MLP neurons of a small language model. Each row is named by its layer, matrix (up: input weights; down: output weights) and neuron, and shows model dimensions 288-383. Each number is 128 + 24 x the weight over its row's rms, rounded and kept within 0 to 255. Numbers have three digits each.
A block is one neuron, or neurons of one layer that tend to fire together. After each block is what it responds to, as a language model described it from the Wikipedia text at the highest values.

L8.up88:118118086143100133169134119118080130148097119150109145145142162150132119094119121144049116164129134118128145098119139185151148144124133149128148112128124100125127102103128141107096096088098133157057107139099095115100141093140142115130108174091130141145173082160127129139093140150129115181
L8.down88:090094152107170166125101112115149083120130158169140153136119106133128135131115112105127107128093136136124096140119106134166135096103144122132139122136117167120127121096159148125168153143157118173111118130075133128096124128147129167145125102141140128121111150126093137125112169124118124089
L8.up609:118148097113135123135124119129134173159069173131127138119101112142159185157136123099100138165129173123140136172143110123127106124155107127130164153144142110120126094140134113150164122112147176109071126138125118137088156134161142161170146144114139135145151137155157114111140103149160091102
L8.down609:157148116114109126125115109092125131160155162140109125145173110077171143108087129099116120127170171119136124114092086118136126132132127089130119139116129079133145123147114133109151129097123137105103121112131086145146171121145137140159176129151101090148139157138106122119121122160110153101
L8.up726:150112148109148079139149081113114142116154158132141122163116129136161116153125139147184078142140085138130100127141093097093130106134140112159125131096105142092159152161105123136157114101180139127104087137103172151155151114118133141074102147119124126132172151119132103131120114139165123168
L8.down726:125178118132126147147116155177177133136079112135157092128164139143132171148129132138166152097100116111118107093136107107158131107146105138158075144135114133173164135132127119090122127146154154122137127099137074137145123141138106112165165089108136121123120150163122179101168161135104135158
L8.up764:166111134167115072131119133134134135130111116121116133147131116143149106138118104122149102143226129112134107137120125097102117121169109078109139131119154092138130073101118060101109126105134119128100136113117070124100117152125136142174149087114111129112133096113119111165124136136153113135
L8.down764:141116121121083101132127137139162103127127138181141143140130123130151112132130137102129116123142116140076136126149111106150140094129122112120138124094132119177092172141115112093098164111143146139120068086155073132098146177143089137170130114134134121145160144148130117154130112150126155124
Transitive verb completion. Final piece of a transitive verb (often after "to" or a modal) just before its object: adopt, abandon, extend, break up, find.

L5.up185:137141079115133109125139163113124125165062179151109086098144130139162135126112121103134166128139122105131172179137104115092161086142146122144166116071103131115123102115104114093115134126144135137117135125131085145110142161137168168162147154136114113132173109106098148124134156134155144189
L5.down185:138146116092108158134151097118149150171152135152144154170107131139142121150174124127145108124134131109128122100169114147131128118133108083123142135138167119137084129118110138125125130103096140124110158141110125121108139097125176188164116138131162135138138120090122088189125112121143110083
Verb-completing word pieces. Final word pieces that complete a verb split across tokens, such as bor-row-s, demonstr-ates, rece-ive, or a verb right after "to" (build, show).

L5.up921:112134187132182093085087125122092126106127118131125112091151099104127137136117153112097120112158161136094099142119147118117125171135152090147172110115139133115130140119106121116115162162124094159113136179118120114116143086090108119102113166130124116131099164142097135135122121136138186119
L5.down921:150136157133173149109076137092139155112141125121147119110122138071096166143093110138135115136152148125095121113093168161094107131112124139127135118110129117112162115110134124152166119153096124142151150150160171085114131114108089129128113103128083119163106152125106104132118112139134133099
Plural noun endings. Plural suffix tokens ending a noun split into pieces, often after "other", such as part-ies, public-ations, sex-es, plus whole plurals like players.

L9.up640:110146163112106125108159117136113123075110126121174117105136070158123151102154106100136157123129085143120142106125079138166100163132132124123110143127123142086163110100135132153098105146137136141167109144161100145094093126147123111168156133113131120148090080115148141153115142135174118114
L9.down640:119111151160124077125136138123118158080132146155137132125093155122135102138108144110179143144139133127128147132133102081130117139157151127150122150133112137132134187153115146117117166122134154117110070149059162165104104124132120098130150158046147134152127120141180129139102125110145103146
L9.up880:155124089121105081152178147121147154148171111103093128123111164154132136124129127074181096129137150126126130132163127164126115109152101115139080159131067160115130141127125115103126120181111149131098143139151141113123104109140141160119105124110142135121120138110152116129153107107144143134
L9.down880:094143130126174151136107115134085122150161167116130131088130129125153135089108121114093143173148133106114172149104110152143119089086164128135127127127154164119116144144119160104148136122132093108155132113110117138107120120106085100096123119122101134104132123185122146157079173163138105132
L9.up1241:097122102067109124136129103102130142156150134100137135107132120172173109164123144121141104146160151096157153144163112082131126102150105092120112148165147131116151135143139148151106119108135169110132142114130107130157108117137139147122162108146120122119170127133135110111125163147126159105
L9.down1241:148116101071107114135158175131155146144090131119115120110128123108151139093120091096122145111169146090147149102159132075130109114082146113136120152151113108131139144130113147081115159100090145070111146145140108137140143136108125075154124163116132135110152103105125102114129134075157096093
L9.up1280:114106121116108173106154107119116082072124132137123149087135122138150126124104104109110133096128133113124152089163121089079139122156142132126068137143103141126116139122144134145112164125120130117121166121145135140135165093137097180109144143097152152119132154125136149101133159100162118115
L9.down1280:109181146122133143115091115109143122089081154085098138141144130152150103165101122135151194156147116129163088153172110139092141118152145115140100131105116145101128162136143149123096157133120142098095158127130129185100147102126153162133115125103122142104129116100119142140129164101114073161
Mid-word verb stem pieces. Inner stem fragments of multi-token Latinate verbs, just before suffixes like -ed, -ing or -ation, e.g. encou|rag|ed, obl|ig|ations, requ|ir|ing.

L9.up16:110100137121095127182146111085174183101110145139158131132146095117138100112134114123118134151121164159136094107137157175116163152134144105099134122105137137146082139122120126132165151118131156158131094112121120101113145136143091193138132169108151153118108106135154090111126109120113131112
L9.down16:113112121143152171148155114151100134127132106159128119117158086090129109131071125146117139169136119165133100085136166133130103131102107151150142123144149097114176066088114146114163141128164114127149137130144101132150137134098133147109126111146121072155121109164133102120175169117116167154
L9.up840:125119127127137138116175163086128135170100111108187057136159092132120120106108157109182111116118142090109106108133143134180164157110128099105102143116096146107147173143099140150127117104146106157100152150129125148118119092105114156122162144116135142119058136159160099148149110096131151107
L9.down840:164137127145150095117114174106119135132158145145187143116125130151146133099148152138119137116128124092104122111167115124174115154144142105124111127115161142086093105139113129154135131135120161130110143113102129135123094088121150156107162106119125173150104163102119142124144104112128157103
L9.up1035:123162123140122144129133149118158161167140171099175164123119116146134078122115140125071127119128123100159101088175152181154139118104156145126085108111121121110107124152105132191125111123129158161134100122135119150147134133130119094151103137105110105113114138107134171109161127180127113090
L9.down1035:112114113154120133154170120123102158125121105128183128153136167111137135107095108166084124141148157168131126071142106134130142133116101112107086116099139103127126156165123099104144126144154116189165117105162111144158124130136107168077124103125173143098124134081106177129133171137096089120
L9.up1203:151135178090125134138125142081149126176145148144091101148089117128116109128164144085128111148049147117133110103175138127109141138139094114103155135098150116106176131150136135103144159119137125129088133102142158103155140108139101144121131140110108155112133118163121106146133108115177151089
L9.down1203:142120113128107137073143141104140136138091101159151130127102187159136099100106102127119156127092113107148113135100125170139137118158148100114148085122112161132099130089122150165134100131133111097139136188101151168118094112152103118140155156148149083129086165141181105157113152128079148120
Numeric measurement digits. Digit pieces of numbers inside quantities and measurements, often before units, e.g. lengths, elevations, temperatures: 1 in 1200 m, 6 mm, 31.6 °C.

L9.up371:086068125124111132135138124129139154177097166107132095118125137150140148099126121092143116130128080113114115128098104099120118111171141143155105165126163114117185145118103129153131145079153091153092151155136081127138154134141140142164119113144131148156122124138127153150161125159121081139
L9.down371:161123118134105160158116114117142140168144125116122133154098125160145120123099138131141124140127127173133140148132141106098158108128139128124160181101132140117129092137110158080116124101114121130137100098134135183108105116133118104119124105103071096144129103140135114117096164167134169135
L9.up683:113126150113126095102111146106126105140175121140158115108097115119167122163099161094179139090156137110142128137095140131128171093155137166171161135136127124136162139155140124102097128091121118147086170178129161171109193122141135136099169170174142096151163143158107136115073147193155106120
L9.down683:148121109148089138114127145109123130102169141164105087139151164077132141119124084113108115125181134135118138125098118106120085107152139131131118138121130156148119096120096150131087088079147132145080170117099076103124133138144132132167119141117143117125135146108086106114089115146164143141
L9.up710:133116133171149105140109176139134130138144160171126123113138122143146153147127107112108126086177115153163145078109104086117093088145118121135134132117152115116138164152133143081092168163146156139093113161123121137105120141154159162138126147146116134146078142125101110153100146132146099083
L9.down710:121107118144102085147123123119129134130122116163130150142071117127170070114108156152122149119082162131105158147130091130174127137153099098093105131100117110149114141133146113133160155125133123128117119107187110140087127114146123134119137126130132193081164106157141133191164112142121130115
L9.up1046:112105144113118131150131134130140123146130189176081135113139121154153132136142101108122122129156148090158142116102097137142146113156133109137120152144127148149135077096109115060104140104095109167087125146115102156079140112132173150191117153140089142147159129146086137151114133210146120135
L9.down1046:141145152146098115152102142111164133128127175168165119174138102121148136109102123097133119131153133151097128118135099131135154122151142104110152126125156097156151125139121115094138174087106150154113117114111091157108183145138167139158123124153142126134140143106103129158115128130151202135
Verb completions after subject or to. Verbs and verb-final word pieces that complete a predicate, often after infinitive to or an adverb, e.g. to break, re-sign, interpret.

L8.up50:116149158178132079155148154136098119192130104144101139107159093125102184103107084130146138096119113116141162114128141116109114145137110145140146085119100134114122139138177127154117123141126095137151114140139136131103126119108129113156134162140105148121115146136139071144103112114136110161
L8.down50:142146121145119072172157115108121162151110134146121105096149084119166101054129146115127164153141104098097140139099107096138149148096089140140136084163174116146092131131115089083109144127088142095137135138140152157154167151115116110127150162114156121126118162105124112158101128121074033096
L8.up566:149126116114163175137142170145124121168151137095116128138138126082132127136109132117169144130145110083130132145097127108094106163103145153148128116126177100121133167113115174153127158099128123113096144113124126108126123079174122124125112134119111128112136100124105109104133127067111119132
L8.down566:136118125098157158097101136171118073146153155106096126108106138136105113109111142106081150130103155121112089120107122127105127150099127138170097110148141107132121172142140131137140136143114138094131156101127156129141154142122146140105132104127153165102086154130149104177123127090119100117
L8.up753:133139142132130140145112119156133102150157110150152117079099127103092098155094126135120136119094115110088149133123104127095174151138145142130186113155145114097115176138132144153093122099130161156137133133112117160090130176153110096118165111093108149156140168143124128140148115120148141142
L8.down753:124112132106171115148134113091113143124152158169097115134190141167103128116150111109176139109178155092143149141145110121117127139130162150116127149153129138127106116095130125136139139133098082144151192145131145132124129129102135141145107145170100155122139115144118129118130117127185082136
L8.up1481:121158159130101151133168172156130106124096140167134154122107130130110184135143108161155178141191167135057087110126133102114140134141148119157131132141137112075147161132093119134136141104126144126148124113138128155132115123095131153119150111091099119121120134118112146084132154104134104100
L8.down1481:147161183141175170166137124120143107153136132103132132081123141134145105109129109080168140128089143150065127134134102112116148097151148127119137109113105125137105123140135116123103156148159093117146143147131147154096142109103109110141156113074179149112099139140112129122155151169141045161
Split field-label openings. First word-piece of a multi-token word, mostly field labels opening "- " infobox list lines or table cells (Veh, Def, Curr), sometimes mid-word pieces in prose (anach, preg).

L9.up505:128102138143152114134181121165087138154086134117149132105113167147091113089120133134134129136141152131157143091119130078127111135111103114108115135129150149136093095129092146143100155099154126130119075131136177143168094117154130136133112119145137135083117111094113127084154149206140109077
L9.down505:139166085176141123096106147134137127143148151128140129172135144169102182161105095106118148109126075129176146137102129139139085154127130115134146152114176112147119166133146132122146105127114125155131128133116165171120074144147123109115138137096135124177145123103134154136089100104114224118
L9.up950:179117146115123124142132108112128125148115159171141152122145108107115085129077136139128144117118125150137149071116160092130135138115094156105146122130111116131172116129100078132106147120137117120115129089120111119145111165134116104163118175134130111121132160155096138138118145068104104157
L9.down950:133124115146152111136121126155117126121115154139108083132139120117097126145131148148128136156124119113130137169127153132181126124108152135126108093123120103144129190113114128137151144149099121128135133139110148153111114123113092166146108136140101147120156092144127126119138138168120000136
L9.up1030:142113143127189080144182133120130134099111113123085147124169123081100111114079105120148106074162142152139118092113129099150141139081138167085115124142122132115149120150116147147125105150126103150138072123136108146183132125125110106117070146139103116133116156125134159126120122119141123136
L9.down1030:135158102126106113155110106164107116141127125146121085121125128123157119122097123106144124096142109108138117120099157102117124167081157147119140092120111141126124122071136112153144109152124125139121147109134168160122096104155136106119107161160125126127131190123097077114148147146156007123
L9.up1389:143137181148115111170128152135122156115145129133096163176141138149126113099136117129113122100129152141142095104142169115137147148119184110095137128099114138103132121134110103090118101128085093153136107125163114130196142101148093137113142131147126115118115142096114151124115124130129115147
L9.down1389:125179159117106134159134161168110141160171121106130110123138094150108149132131083111094124126130130150121129105110167149103167116168131145107135153117115110118137099142153158142124133128111157100052151140110156106119136089105113122152103141132148146147122147143131113111134124134132102125
Infobox and stat-table fields. Unit words and field-name pieces inside templated data such as infoboxes, census text and stat tables, e.g. sq mi, Licensing, ±%, ERA.

L5.up1158:106163140107145157133147129170110156137165120133104146145146127115134139105109127103139109151082133111119131100106149119171109146120135144118137114136127117086094116159088122088135057097098201129102135130109151137122140128120117153163136160094157186133125107098144076136131153122101120102
L5.down1158:135156186124117120126169125137126171126155119173134130135117156118160180109120092111126114149146137111124137130121091133098068146120150146141110132122106123184122152109117103117153098136139138155100152139159142119101117121108127120169086169108135119109106107079105078124128101134125064138
Label-completing word pieces. Word pieces that complete a field label or term in infoboxes and tables, such as Time zone, Median age, Synonyms, Time of possession.

L8.up591:102143104115129144100118115140106160156084135172175129146105111154136168087112115124127130120146136094136148096138094137135113124129142097138124143137172103112146128141138119142080144098131168091086105124130122082093150135189130161153142153133067131127131147116151142121147139153159101137
L8.down591:140152163105092104112095161125095154116118162087132134136152118126111162119127115105103115111098110140127136160133126159132185106118118117157158137119142132120135154130095104117158145159149148147110096137136112128134156119122168132189152120162114125150121144125129145172160152089137115164
L8.up685:176107109129123112102168145182131150173106167149122137158145129132172118161110155132133125181141155115124090142088130104122148126167108096143126155138155100098166087104113098102082114089141179117092140115125104144069137178144147141154143175120072114134117115135115131146142108148131101129
L8.down685:157141097131113128131126150134098153181132135128131075155138133082141096170122092092132139139156159140094088134120108121116131107144128125144157167105146124139109151111091139116123137119139123120131141064132082140117176142192149157131123162111092090165142138141098138124127109157114161130
L8.up1259:121162129106090131107134150117112131125107163088164131108156143137116131118121123160143098137155124121148086107086111174136139132160134140140140144095134101115147125104177092097095137102131118171080171159125080068157161129148128101150134134130134129150154130131107157116150169141161121154
L8.down1259:115104162129105148116115081127134130121157114127136121055106131123150152104127152135099113123100135123111093135122087158162131141118164118126128141112152118162148135110111110147110160151169164129103110117103127135080091104118134117123162145081091126144146147126140156125084091114154172142
L8.up1316:084135153115103151105137132141154141155158114102128126111114134160201115116142139164154102126112126102131106075093114143129118152122139171159118097101159089121117124140120103121094139119139139131115131100117079143142111189137103132133127133108122100108126107138117131117133145172129106139
L8.down1316:119127147126127118149176114152136160079131137106177126130101133110153127086111132126139104114105135148108154096149141131093134135124112137125104128108120168210119112156112120148110145106122105107098128120133142155110181133159154097156101099113165111153127141163109143096115149095124141115
Verb stem completion. Final piece of a verb split into word pieces, often after "to" or "did not", e.g. fle-e, diver-t, prot-ect, plus phrasal particles like take over.

L5.up1415:112116120139134117129126150094150107130129174128108121125124137141157124135135128134134123151132114085129132137137097111095098089092128122127163145103118077150141100134133127148094151120199176163099105102107106086101158146156158167118129121120080152131124146112130127175125111114144123147
L5.down1415:138149112100166138137127110133133109124146130149130137113114119138173150159141125125174133144102126134104126136117116136126115146115078121117142123115136141130105123134119135071133135126123119113119116114096118111063139105108135155137087132123172130172095144156145133115178116130178251133
Transitive verb endings. Final word pieces of transitive verbs split into pieces, whose object follows, such as s-ell, acqu-ire, purch-ase; also some line breaks in lists.

L8.up135:142157117167133079155146180083132138145140135128171117130128098154122120116093157097117159100125114095144139076143180122185089118120129122170109133116137133094130093113151111166126117132138107109127111136160159128145133101141188101077149143123130119109125158147172171108135141146137108121
L8.down135:084140118140101112121146132117179076124164092132137123154140093137129176132109112113104113128089111118153165130122101123149140127137150133122091107117131125107107178158121100141129130106098127147097104170127127112116084121125090129121155155122149071155109075098143105162131154142088122130
L8.up272:124118144132127067158164124158138136095150116121114168091101071119147135141131113152114123089082146149145157077078116116112142134144165148155129117140142089130162110113126126159069154099081122163101176171136117078133128120165146109141134132126113126107097137133090136137143180145090151139
L8.down272:129104130161129105120139136112162140126185122141143115103180134134100139155115094144139120131168102116147114099139138114085126113116114138142091137132125119139072135100162097141112127095119164141094147095148144123137129142166073149105120150103133116126151135131101143123146102121125173084
L8.up607:122099146100080164125137143120131157137115091128149164134085119114132154122137106125128122123134118128175139119128134157117123137141163110165079099119122113122147191103119097184198095130138117164153139145106098175157102129144107122116121172139123118120098136158138133172144149144081109153
L8.down607:120112114191120101143127133038115148124108180136114149123112118116086103108120145126099103107124151123093085165134104152130118098140144103117148141109107139129090149131174052146100138119096164187151123119121111168117136133097125117086159144128100153118105091166140125114159149099133177091
L8.up999:142111137142093093126138126081140130153130076066179125147114105152120133086116107155138116140115120125147140100108113099133113120118173127095133134076172161112143122177158154101100115123135151134107147145148138117124104113124133154109137136118110137100107118192130131129128134136124137098
L8.down999:167142149143122140144188160109114118079145155119109140130092140154137130050087115081136129135095100110119135104140161136150093111077137116080140067089125080131136102136095143152118115116117125128142148111125131181144122111160129181133131168131148077148100148111106147149142132208144147126
Start of measured numbers. The first digit or digits of a quantity following phrases like "an elevation of" or "length is", e.g. 6 mm, 12(00) m, 48 hours; also occasional word-final suffixes.